From a checkpoint of a small transformer trained on Wikipedia: 5756 steps.
MLP neurons of a small language model. Each row is named by its layer, matrix (down: output weights) and neuron, and shows model dimensions 0-127. Each number is 128 + 24 x the weight over its row's rms, rounded and kept within 0 to 255. Numbers have three digits each.
A block is one neuron, or neurons of one layer that tend to fire together. After each block is what it responds to, as a language model described it from the Wikipedia text at the highest values.

L6.down144:143127111152143116119137142127168089141082088130128084138116116100169104124158116128100138119133122160090148094129114121149085121071120099093108143110139144169153129138172169127122116148105109110145144121136159119166197138133118100144158026097083143160126122146108147137097145130159125147146101121128153153138148143149104118133135081130092119140157121154096120122119132128092130136133
L6.down1099:134142127141136095133082117127154132117146107129130152166127158106152094116106103150121112144132106133100111160122152144151049113137124132119128114130091131099117096138142116100130109125132132175122158120134111135142195132118139141139135119128103156151092140110133129088149083118136157172108133144182139095156107140109159121118123116121111104105138127100128148100153099173135120133094
L6.down1314:106149092156108091078105166132128173097120106155096114073167171160120133119145121114169114158131128135150113133177080121117096150123124112114097123150128108144135136141154121118143097133138136133109134156119166119088097115129090105137153163141142154138162132126104128092115149120112095117136116128073134160118134131192104102156148138167146125108150130128099142125107148101103131161117
L6.down1316:152116138156095113130155099139117136138116179114122103117078138109134156131140133150106123126145113107113104104083126150135121145133153099153143147112127150143139110094103115113147142126094155100156105125153156138113142130191123140151090129096135138144136084141124138111079117169098159112122124116137142145113124148145147130138176122119152141083134119146109136125193096117114105110141
Description: Final pieces that complete a word split into several tokens, often spatial or route words: water-way, north-ward, fl-ow, bel-ong, deb-ut.

L6.down375:101103132117148131120131127127126147094084152138121114139113114127105150152131125130133099143087151118154110107137131111109139125114111125159138122112151116117150151121145137159146110129098092111127134155095095125123194129146156135085125077165123131121117119113129093119080160150121107155144126070111117125121088128152128136124146099145109107097151111140090115124109091178112123106118
L6.down855:119145147104092164091141153163081158136128127144107141096117137181179153109174113132144117108093154184140118142162113125140158136124083095161097108144134098161127117118149111132129129091143152122117168136095087124088135114130128148140124110147154113147111125113141169116162136108135133130122126118150130129141135141128127131098141149146148155098145112125125167141129124117123118111109
L6.down954:086166102144130165118142119115121142107163208098127157133182144134100095143127100167086105141148125172145138143127150072117139099155103116106128095109139110101113117123098134155110112127144137164140132118117122103143135140120132122115126080141113130135167073140130083137135156114112097154125122084148143157136140092131105163121127110104137174071133132107103126137113136165093147140103
L6.down955:155122126163112164149155103128136154160117176152097126131122134104115147128130149179115146133120108129133093173114159118086140168095095076145157158150109136112107095156110129124159114137176137119146130135116121130133111050142118130157106154127119148150172138094145143106105155124154135099080103129139135142135096095119101143105150129128122104117116099130132123126107118072122129133096
Description: Final subword pieces ending a word in multi-word names of institutions, events and titles, e.g. Municip-al Hospital, Recover-y Administration, Develop-ment League.

L2.down106:161129108159097134117099104115075129113137105114135119147109116123136123165140132140128137120171157143096160147130147078169169145134107179178171145153128114135124132108136065098127107112084155147116188147091097148110143144131145109104130189177131119131148112147133143126126121079072119142117133139095096096084133150096142099149139121126132119122131148161132124096168155131133116152150
L2.down663:152120158132096146125160132126088173125127098130127134143117109057123115109143115170140076098126108147124142161093136081144126154121114182160120114096100160136157131133132147143166093091138144091148131138126140128136120135106130138133124201122137130138152110140134127121158096127140118103114147135117143135111152146098108117129148135091135145149128120189137119120094135117138118150133
L2.down692:150118126138074146106137093102107144099128128113147130112141135133147147165177159163063118132070143125096179128124124107132144114158116121126125105135109143169120136119126102101138103097130121125137146168143108106151138126134145138113126191103166118152142105135146155077131079143086136134131152135066093131147120125127105102129148176122131153144104137149153142165132079119133107143106
L2.down729:132152084129081158133116165099124145161129149148138145099099089119124109143133124145126126125163161123118128115112129131124123096114145175136149099112107086105122132141108115154128108150143164119133144157080149109094141143148112126136114077091181100098128125143176136102135167136075157083148154148142129160154157104117110135167115126148144090126112161170174099134125150112118132133136
L2.down777:149118123137092171162149164110115156110133128171096128164133100121126124122149130165168188105142199126103156124088122113136117134124133140134159134153124109157125102113100106145136078124069100129125149155107102123105158164155112133132156163127153092163163098151147103110169100101110159099088146130114089094150173168141116111137111136119131102126078144139127155140098134162148119134148
L2.down880:117112099118128119122134117134148114121161127120177155126131171128106114141122099118123115164142138138128127127151117099118124136143126148143151125133129141140184126108102108108128109108126154131157155130161150144132109145152137126120112243116137143134144091162176122105160108123105146114136128153063133109115139125086101059115122163113156151106111119142194126118109148145129127187131
L2.down924:089121084134076162167162181109158175112150131142105116162120088137133137181131156149135150109148143136119160143112098118112124131131120141134146157089144123116113181106130129140156083099092055140124104152110111127103113135166088146130132108129190105095133099134139156093142104116104182106133152189110131123130147159163167154134143121157103112122115161111159103091124112094150142132119
L2.down1290:124135117126113088148121119181150119113110154119093126114113115092142143124135115104150121145113176137137089131099092151086158125112140151096123107131165099148157128128104134127147153103151147156097101139134127136094108109107118115149136129113111111147137140159152132127109148136106124108096107113092103158105187121141121115153092135122111154098152162128156094097126183176104143142173
Description: A lone first letter, usually a capital, split off from its word at the start of a line, heading, quote or parenthesis, e.g. C-ambridge, R-eview, L-uffa.

L2.down49:113115138158127126143134131098127125144081139118102130196146117131138147130115174176169123121117130157150120148055128147095142086133128175161123156093096145141104114105125091136145145151151106141087118144121165074090126132116127096121092173097109134112171125157105118117158155139102131165095121132100128135094166147113106171112143132108130094091123091164126147104128138096118121146135
L2.down300:116111143140135134132104174136147147168176124142083097128084120115110103117123126128091149114116095126097120124116120150143150157137157154094089126136139142086126123126129112126175107137112116095144149077122157167119147126120065131131136138162136128125112125139120089171181092114126128122158157136136164105108131088115101146125119123074154122153128099121113136159125115090087110133080
L2.down328:172121157076090117135123141095110152109140162174105088155109121137105104096122161115128159130126154118087109143106104102113129143119137113128130164099110135051103113117121169128124159164115157175132133086139143136117124100119082088138118175156138108144098126144147105165152108121136134126157152147109134105095055100179126130109118096139129133182126094126117169106145118108082133113104
L2.down410:145121138124146157110130132150142137132110103121135108130131091134115122138132126132130127123146110090147125128161048099097143117131102108119154109140136130102111127087117089100130151147171130084122140117139126136105093110123113144141072255116119111105139121137140109075113158118133107111136098117149141120147130151112163134110179140104116089098109118169150111146170127125094120129163
L2.down450:114070102093139163129134137100106140115135157102050145104092133125146103102120114127144117152168129138133153152140127127152085122116148103160105122144112112138133138104136108144150108156114136104135132069088134149102145154097129140123131108114169121135109128090122136158137138132114143150112128106129104186145075128105109131114104131190124124145123130116127111130135097115133146159110
L2.down457:153102139100129163139078138082136128126120148144136094161109128137147116128175149095112159143147120120126145189125094103091099087103141103143126109140152146105135130112129140134121149133147187140082151067113165105081149122132137135121115097114139082103076145142095167145152124144102105101104145141160109138100097121086139126150180135159118137083182119157144094130131125087131115150083
L2.down558:140149154150170164164139118164115117122146115160161134162114114144115113154132145108143131155119111132099139108125086151151094102123097110128113147149111145098123138132125114150122174153070111134144152140123169126137115110092136141092091133112138184159163153132125131124110128130133120126087083066150171136174074169129124106155128112087106114119119137158129148075096150100094123131094
L2.down584:129136153102152087125127101128139166116132156086139117159145149140130107114097107087131182140174109121139103196138122143132077203115144075168133131120100113092111126126078078148128140148100089111131138113130160106094146137134096106093103123140097138089105134097141104106122152090148139149145101143140102144166122089175164113145119159101138107151136140131156094062117103144115116111118
Description: The word north in geographic descriptions (north-west London, from north to south); more weakly, mid-word pieces like Ch-ina, v-eter-an, y-oung.

L6.down338:113132137163130142116139083123105129124135156119130130075193174154151106117127168147159121102135124102078138136139074143134104114123079070133087124123118131152077127159140118082117139162132133112111101115153159133139090132109137137114155183105104108133118071142176113172127122125141149145111121128135101155133183150134137121112144121103148134138122119125085111135158135157144139083121
L6.down730:147063139139094115108110130137110100132110190123087156129128137154126122140138191121154137114144149093113146129117127073133147201121117110150121125157139116126121135168170128135093166122104135123143108162126109114136068123136134135129127129097135131120118134152164120146126103091124142077083124140127146144098162131132133120081127124190129094149088151135107114100118107125109144128192
L6.down1091:133113114109117145157096106115151152159119149116123098101089153161146104137116113125099164098124141078150126113145096093135129107149117135144113095117078153101126119125109095145137137123109091148080098133151085151152100139148142108060107210137157117133153165123148085125140111110130124121145132143088184082101122123115094116121120145147155148113166097159101149114125117162100125151131
L6.down1232:114126099100103192107153113108116125132155104113100105128101120146105116126140098162119121136127130103114143105139101114127134145133168119130160102153097140140173140138123153127114097137096127100133113140143103104113092102128140135076132118135098166087097164111181154112131129144137123147088106127132131139103145115136121133145115102118129108139142122133147087137178109128133144159139
Description: Opening or middle pieces of a word split into subword tokens, often right after is/was/were, such as s(olved), ex(cluded), res-c-(ue).

L6.down41:088103137122144131169120146134155159122059144110147151147131177132115152133124104112106142106165099117181138133140130128158100110118137155129184142099120127128144113103105081160102139135088151156106136130182129121148118124094142158147148121120153135116128101135126065097121103132151111117126138129137140122159159141117142139154129067116079080118121135111132173127110191089120132148116
L6.down81:161124109140141141103125166153144140139139100106121132127100149118156133130148101141135123175144145129126103143136114124128105117120055112105152153125136124150126158158148122168161081136168131128130162162154127097103143123121120127139163131144123125170140081174113108111099151105174092145124122148153133150076145096131130096096140156127136105116155115105117111125151144114110098164130
L6.down654:147160107103104121132119111158110148085137121166075163110189106135175122155170112143078115110101107147098144153164141137124152122126102116136139136096101146154102150148114153135152123147125172137136104147116138116139158131137139117115153141186124157160169096169122130128136149124119126149144118110112067157125125109147102139107086146153119110113133144114077147135137129099127122090139
L6.down771:128123122126157162152126136158094094162133129117155149100136162092126132089130104114122142132119140114152115139116166146144113125131129125149132131122125108105143131146087142107140146143146099145113088157101119143122131128093104073113133142117098110115135113098142105132116139102113156140123118122119124143082119074097158108138122136132118128120074137128142109148138102123091121160144
Description: Final word pieces completing event or institution head nouns, mostly sports competitions: Games, Olympics, Athletics, team, Tour; weaker on control, park, Site.

L2.down15:145112161120097086176135133130101096167131133109140104102148125110129105153134097085104105147133132158183086103148137124152110110110142103114136130102156120139132130097120102126134089157158139098114136118148135150158140130149131113069098160104136171122111149122115116160115125107049143129173153123127142104104117112144105147124126130112140156088137121084080166129168144128110130153123
L2.down114:167133154145105174169127149110108128131141098118099111111095116123170114119128103125112168134132136152123140166108121123125134105166100053140133144097159141122116090141120108104154147114142110115168149141089155141124134108123110113166129166129119131148135108075162158145158040085146121159154138119109133110122133130091133133168098115127181179140109137130135175154118122141117134136129
L2.down226:125098168133098151147118127146112085136111148094137092072168143150079103159162130120119105147111093133155104123180114149118140141111140119127108127135151144182153116134119115106153137128112099107100129109145133145132135142146133088111132187131120125107141156122130162091120143146122124150135129136111097108128114122154112147154114149142148149111115174118154126147141099150153124182130
L2.down342:098110123124121153161139132114107139104157108141105152105129143103140153150134111144134139139142084143151116112123122119085117087124169118095108089110144150172128136145166168109156150093144133135096126142127111146101156142145133117090114196133111149102083110155111116090140124149141125115139171112161156110088127127116163140148096118111114121138129116165133107175171085165140152154143
L2.down445:181093129122131143163124152161141155136155115093112120101118142142107176127095069109127106121132108130098119115158091156110105145112150173157081092127135072135176152093125103097113098133136091111169135065106138115153091136100125122136103110146102171155154149139088121152100108123148067115144137128144122151125118148102152114127097124087142137132114123148168140077161167100076106129141
L2.down468:143147143123163072158095159169129131132146122141115095153162126099104145146154126100151158101143148119101105150124101082146132123104094135130162147125119130148124151126139112142175126196165140136141136147122108160107094097139150133152142180110109161081138091142150140150091135126103104135134138122121127121123133101135081144109118138129143099143127100127163161146129129108162079116139
L2.down867:128183110142108111113097150121139130166088116125167165082117127102187116157103145170118114134130103122157134123145127160121156095098087142145152163163139147156118088124143165078151115084153098174117116110131118123180120104176133123138143143151125091101124082168110099134157166127151160118118133176131144131117121105098186110153133112142138104133132124154148123100138103127130102141145
L2.down1295:086087107087146117132126155104148092118132091072141143109107130110077115173115135151118186086126098157161146127094134157128121142119120158133119113149165107122093138156093101125088140133131117144162126167116105148103142127113136114124136116113142136080109123130133171143097110134117165102155136111134125124152093053132133103155101098124131127118108142124123104135104135147155128099148
Description: The word song after the or of in music articles (the song, covers of songs), plus final word pieces completing a split word, as in R-ailway, aver-age, Squ-are.

L2.down40:092148167116133145127108104136127109116126177150153113155151113111163102136123073080143121129134157115122148107097148111121173103116089131137147125135116128110126115136135129153140152108132114140141125144138127143139119111112174145091150141149160117097126179129138119145089145137099127110116131109089120140170132139094125116085169112149163137127199144157163151127138157105154118174183
L2.down147:111094115122156130115127098112124091114128177143112156120135127129165132069127095154153081134153132127077127116123141130136142149100134085137153099113146137143162151111112097187113125146122121134147128140140129109113127139127136136152163141138147106113126100130127159124168095124151137106155140154138119173122198112121112111122140084084158117117137140123097134153127078122094107124099
L2.down180:078117127139184145121123125124146094139165127112138150119121110151106124121131145111100146134148171143121106129121078188125143137116100107138146147134136064185126123135144077144106123159106087142116122086122189150111165120109094058086124135076104134132116093106131141111106120136122118120163181128115131102129118088121133108154123082133143170167128087165090145124123160110146089134118
L2.down372:116151117145141134112117129150105114175142104125099159144167131187157108113099133126134135111146107126126139143171185146106096137142112160130105166113139157130114108169112141112114117118135128142104132131097107155140183115183085154114128199170107110104121109131110159124122093113147114102162139125104128105121111152161098127125117069095154119103159110157122145086157148110122075148157
L2.down396:090106135123144134105117120140145111161161118118108158131116147117091115107122143131136111105113109097127122116149142148130151190166157094113163095105123149143143137100167155149088096133131112162127115143116136173097132135113153193108081136138127104140129102125115116104137141104126129073126162108132133136130115178139109128101104111123171186114091166145117105103105089105141130144114
L2.down943:140099135130106115158138152098127101140122173142142103126126103160161150096147146142151136119140140105123125104143145143107150138099149100152078141128131078132171149097108117134135157129114123155093081123162140141129108108123095089066099092118156111106102157091124148122130171155116098093155135104110124165169127129169094129114130102183143124136190099190120109142126143129064185117122
L2.down1460:091114162127136104125090091060111109126108153128171120113141080118121119104124165106149137069140118101111082143133138117167135148053129152149124135128161159154118105138120097115122094132151134136131098131135114129145150155177116157148134166109084126083158124117116106138105141137123111107119113148118134148140116172074126100157157108106116072072123106134161144136132083152122068113123
L2.down1515:111109155109088110150108137127118117083144166150095101152129135169144106125103157130122162108134140128093125139126131155141082088136081157102136122108172121091130110138086151132117102109143157150084097045130153120152114146164110147080122193132086088127117163130120100131102144164112112109137150115115129138124122129179143075185110136098129125154153163132160132100113124099135104115180
Description: Mainly "career" in biographies (his career, early career, Naval career), plus "perform" before -ed/-ing, and fragments like "ark" or "002" in years.

L6.down657:134143144079133114108116146143113120116109113118146130126083076126139135139140156153135135108114116119092136135162109124168099143101118171116113129117135128109141133150139162151103112108131085159095146084102115088121099130122095120111116130119108140145134145121078107142173086116169161110107103118142113127128148101163164130126172104138145109144111129111128140111133121157094120095155
L6.down697:160151126124111148110151159097150108154123132147095093156184091111109175123106142132111144083163142089110144121104146146146143125085116158118076150067144129156123123164150111146133127121152154123125141095166135149126165095124063117141072155097116144098137111150109114119127107089136119084142111132128115145136130109160135099103123155131148122126138133133116143126155140079124109144143
L6.down1231:134121122157146092162134140126128111074094121065142099117162164115148154144100124161135116099125114131135160140179182165078138168119132172132109146120151119118143121132115099134125120107129142113153141140119105131145141134139151118113158131152124124096165097130112112126170090155101147125134094134152120160116144140137143100140124131082077100089138110133130171174122124088130094097126
L6.down1334:133156102154144137151115130130133184154132141152116123094140118125117130176111135061101144100205138125143113118132122134120120090137166115109096104118141157188096126087103116125093145127156134120129144082141165182133151117110146149125110105130115136166135131206073065130183115135100150106147126127116100111092112113144127141115149082110124147091157110115115117094134194100087111127107
Description: Short middle pieces of words split into several tokens, right after a brief opening piece, as in Cop-en-hagen, p-il-ot, c-ur-ated, P-et-ković.

L5.down131:120106084086152169082123105142171141133156133127115169132149117082138136119159114081142160068111118106080097069115124117128143149117153158123129142150127157090089117144119141099117084164135141114138152132122167124124108095162180126125109122156107137167126128191138113111110118062083102130153133150156080108149118100125146130086142137097102130110158133154133135127155103107143113138118
L5.down1361:111078136123170141135121088126174108130146110145112115138075109119169133139167105147146109105128097102115098164129116144084157170134098148079120156118153092114140132109124141143144116120161097133128128142095137127125164117189145094133082158148155138170104132167125112151141176131145129135141107072139145094143133120129107149138156088130097110109153100108145138105120126152128118132097
Description: Head noun following "the", often its final word-piece or suffix before "of", such as b-ank, public-ation, appear-ance, company, end.

L5.down152:118148138152136133171142123130134097167139114174098137154112135137115171148150141155167118138154129149142111099117169127130094118130127125134141127167169151098127091143127125141100124159142117173153120179148105155128205140130080120118146000129150090118085139140117120160144131121101143106107117112111148134126160153124111135105146175124105091126127125089113120113114129122124151098117
L5.down276:155115148135137141109116104161134118122154155132121124126159131120161121151160157145109178134136151141115130111144126076095131115151090079091142162137140111132177126161140139141157101137145194100145087131122165178133153087086126128115113088153159108148111138149094118118119151140116118072104111099089094140151108114143163126112119127141122152149142096131126129099087108137096169165108
Description: Opening letter pieces of words split into sub-tokens, mostly c/C after quotes, hyphens, parentheses, un- or table pipes (casual, unconstitutional, Hard).

L5.down1411:137130093158136143096159118135103110141111088143117141127131132113102149111140110148141134093091113113142116108125123104118136149139105088145121101107077099121160148137154141132121143126114118129152079177138091116121125067119143123120128110119110144135184116161132145154129140125128106080085105113150148107097100121132115158142130133112085097121165166132151118136109109104123150138127
L5.down1500:134115105169115095164125116130116122172148130089117114117111117120151138135138133130079144099129113093115128159099120101149110107143123162098123125093141104162148107123173136094116166111122116121096084167133093153104103133129097139130118052160143117104130146146127144134105111138125120111116147129130172131128117116119147132104062098143119119150111148161123131173139134097126115135145
Description: Apostrophes right after a number or proper name, chiefly goal minutes in football scorelines (67', 102') and possessives (Mazzy Star's, India's), plus suffix-taking verb pieces (return|ed, play|s).

L5.down90:093138119124082096108122133123110128085147149142111134116122102116103107113133126172130151135108134122096135127145117104169153144124139148136129133134112119130074120140109106136129136102124138109174110146140179122103095146156108155158105129139157110103140154158130145105146154094153127136123106125140156125164146151111098130145154139136125108172124182162159108124115147171129089097093
L5.down472:115136151120152117114119172160133111121111167115141108125117157126157136107123171098138120129119162168172094144123124122147169129151097133126106153121172120086148128105112148109083145096162114129098144157153152160081121109126086121146103194138132131173194123164139173142113118106091127137110095134106109126150099125175109098102111150134148112113133084114093143124116129140105150127123
Description: Tokens completing country, nationality and place names, often a second word piece, such as Ch|ina, Ch|inese, Gu|inea, British, Japan.

L2.down134:093149161107140093144159116105109101095133159141125147115143131125094134172138112154106140152089103097144172147127086136114147158108142108136146135123130133145159092103109103100161162171109128131093109155105149129115097130106178111128107137137119150118124149141160148153175136089085107081128131142132082132076129124173141131143139103092079116131177150099110150100119089172119128128140
L2.down175:108127127111149152125125168114142109125157111092099116106103130141080099125132107184114111130130148164096166121100107097128127128105176182112086095153146103171129144134111136147121162126157127077147095134157114143162138119096101166117144159165135151088137113113127156112139099096107154167114177124124130096110063107132118089125136110118146113174135184162142103180185137156134141147141
L2.down362:152177150116112131118152126135135090157121136138123135098113163139106097127108156132184156184101148150098075114138075114160128143096134111140161113185170138093102127102140173078158116091114210140098103171145143095100130161131150141152139171162106144143108129114161134133103133144098122137109110161116112142126087110173167137133103117110135140116146126138103144166114116137152125130115
L2.down695:154159111121125146155116154107113120115182107138099115129114118122092110124133136127085126125146170110137114130098149120159142149116148162145135107078151131102120100128082079141130119128098111097137136127150106105161140130130150126105138101140153152100115119114137109081132110142118137114134174126142114130135098119081143146166083127152129115031123133131163161169101121145185116112136
L2.down760:114088106136152104166178143141139140140115153106142121088113133100112096099093140070129125147085119099144119153112089118141150129171097149168091101098088124135147116153130099176106146170123151092127126149113125131116134147154127162101104127142143120087171118175124101160118126098131162150165160154160167106165157121146140145158124107140137109111146138154105150154120152145110125127147
L2.down846:141154060130104092150147145142094158153154121104125111112120141124111117142116140127125118115155127132137178103166100092192095137128104138148157098102112153120152115132142117172144151147132172108151091080151150147083126109148091145168139178092124130115108136093124124125138109138152116103111124110088109134121095172121133115104103111127099114140169081124127132125091156146112142135151
L2.down1201:118096163174084120141145158127125119103132132105180151112113114153121127173140165133087171154142133113115143120098113116124133140140118140117084110113095118129125156143150115107127143133141123115092162136146135149139142154106101151140096083123142158102127118117125139095139109163115160124120142137082137115111126099082113098125122116155138140062137127200175159182110132133074142105117
L2.down1459:114122161118116135112147145094106170121118118117119106117081124091126113111114126155133186100120177095163158123126149111150160171104137122116145140122143116155105178133159131132131093164152119116091106116144134166145138095167127129171146155107142139107136115112120139137157107116137089150090119089122130133119109115134148107141136084171100154104108146108147133102156114112157142120083
Description: Word-piece tokens that complete a word split after its first letters, especially "ord" (fjord, Ford, Nordic), plus "ale", "ons", "na" (Anna).

L2.down26:134104129120115158168153130127131132126110128112087188085150114107155139100119137149103146154139078134104078167151110140146090147111149126107090118142137168113144155128130094098122125116105148084135082088127134125110126106121097168125120182179159148148127119177164113152135149143155122104128121115172097138140104122121157094095107165130120140132137150116097140134158128111130134144127
L2.down281:163151110149122130170123136120106142147105102114123138092129128108126125076142101100118141112130111104089151088124103165119116159143122121155128131128158128127121132118122089104138129131128108116160123155156134100134126129149143145120117147181139124146156149127167115110168152157084153090122143118143164123148100102124156103140134126171174155092149149134127140144115157132119135108162
L2.down404:119157109122133147132120160092114126150163176163119165140093138094126123117151112132102152148132103102148101162138113098164075111105098148124125116109153116103120145117155160109088126124141119151103131114110137132177126103138105164135091152118175109107076145151112138144175153110113087142106137135114140166149072095115116121146114128165124089155128139132157167125103093110140105103096
L2.down677:151123153122104142102092119136125138151135120089114109173123083138160094125137152150110157164143100124131105143124151115112122087131170098137134123089143149135146102083070118091083134127137123118126127148119120190127124116082181123128150143153105123163114161144162140139133123170146113101125142142116107099129061116160135120128104133134110167132115166152162094140152133103147144130128
L2.down698:147096093132109151147097166139104101106147121100112100089121113120121147108118133117095128164149153136162132125136150120150113129134120137084149078075169136122117149103129123130100161130136123078091149111113115092187130142102131112182114106154142108113124144162102174100149122143137129115119145085120102128117108126104126075134076130136120138112148148182127130141127099119110107165099
L2.down1033:132077125176105119113124134128142147127146105141162096124124139071112143121137138105112095127136151130128154105166139122153169129114131099172146134160122100133138131174143136169106123091119192110162092115110133129119149107175123116152132158102148096083116108126149108121121127175116176113121133134113155122108132114108117138112135126116112075138160125112140155089106125140160091104074
L2.down1053:107105136149137143141151094148112116111132128099147128114124098176141157137121157130103129169116124102139132181099130150129122100128118138118107118080108141164111142076120151128156133149150121136094114110151099128143103125090121133152138141163148119111146153122136103112096157108153122146157109144133151136107105113143145115129110135141157154176118192131075169149123104159136094113123
L2.down1113:127154108147165165152166165147136148139072155143126116132155123140087141104101127160122116176071125149154151127147084118146132113133158131153124126159108078113119140096109156143098116142138119082186143110132143166099126126117133116098126153090146148151134091082119135166111137146137071148119087136118155169104111186085098152120160153101132108144156133114106123091075160112162136138162
Description: Mainly the "resident" piece completing President, presidential or vice-president; more weakly other word endings after split-off capitals (R-ailway, G-overnment, Alex-ander) and "born".

L6.down96:158157110165113095165107128124154132155150075132143150143152115157173159081163117142138127130135140126139143056153121178122093136127117132115131101148125115109146119139118142151135146117111127100086097134124141099125179124092130130139100062110170118131104117127119148130152085112116158159176112137145119115123100085125146155123152189131172130130128118151106170154144142127136142137142
L6.down991:106153127188101152150129093116135113150163157125130099129120124111148126124117129086144109140129161124097111116107144129143146111108117124137179160131155126099149109130131076114146151120127145138096106102125116131138165127138135124133178125129074141116154112131141180122106131136117099148143148123154095130117090145114121112126158140127086135083123141144151156172141079088101115133129
L6.down1393:082121134130128130148172115089128121164119116151156160110164081148147152133165110077108142169123151108139146129130113139116121112092110126147117100119109133125088118115120135068153103178122138152102142133107143108108162128095131164114124108146121103077076112109092150142152156113120089107131158111139114151125151126114145148152133146125119166094113157136122166139151136093136122135121
L6.down1400:081108113114135145094125115120114125156109178106117153142170134098119130129132119110155117171151142156150105153133137113169126147118134128177141135117096106099113089119090103081110151119124149114127118088075145124158144078124122127138131078136145108156102124122121114130178152105096110141113104111115167140073089142094092117175118104187058127130121093157127100114149109135114140137132
Description: Final piece of an adjective, participle or ordinal just before the noun it modifies, e.g. previous, sophisticated, first, active.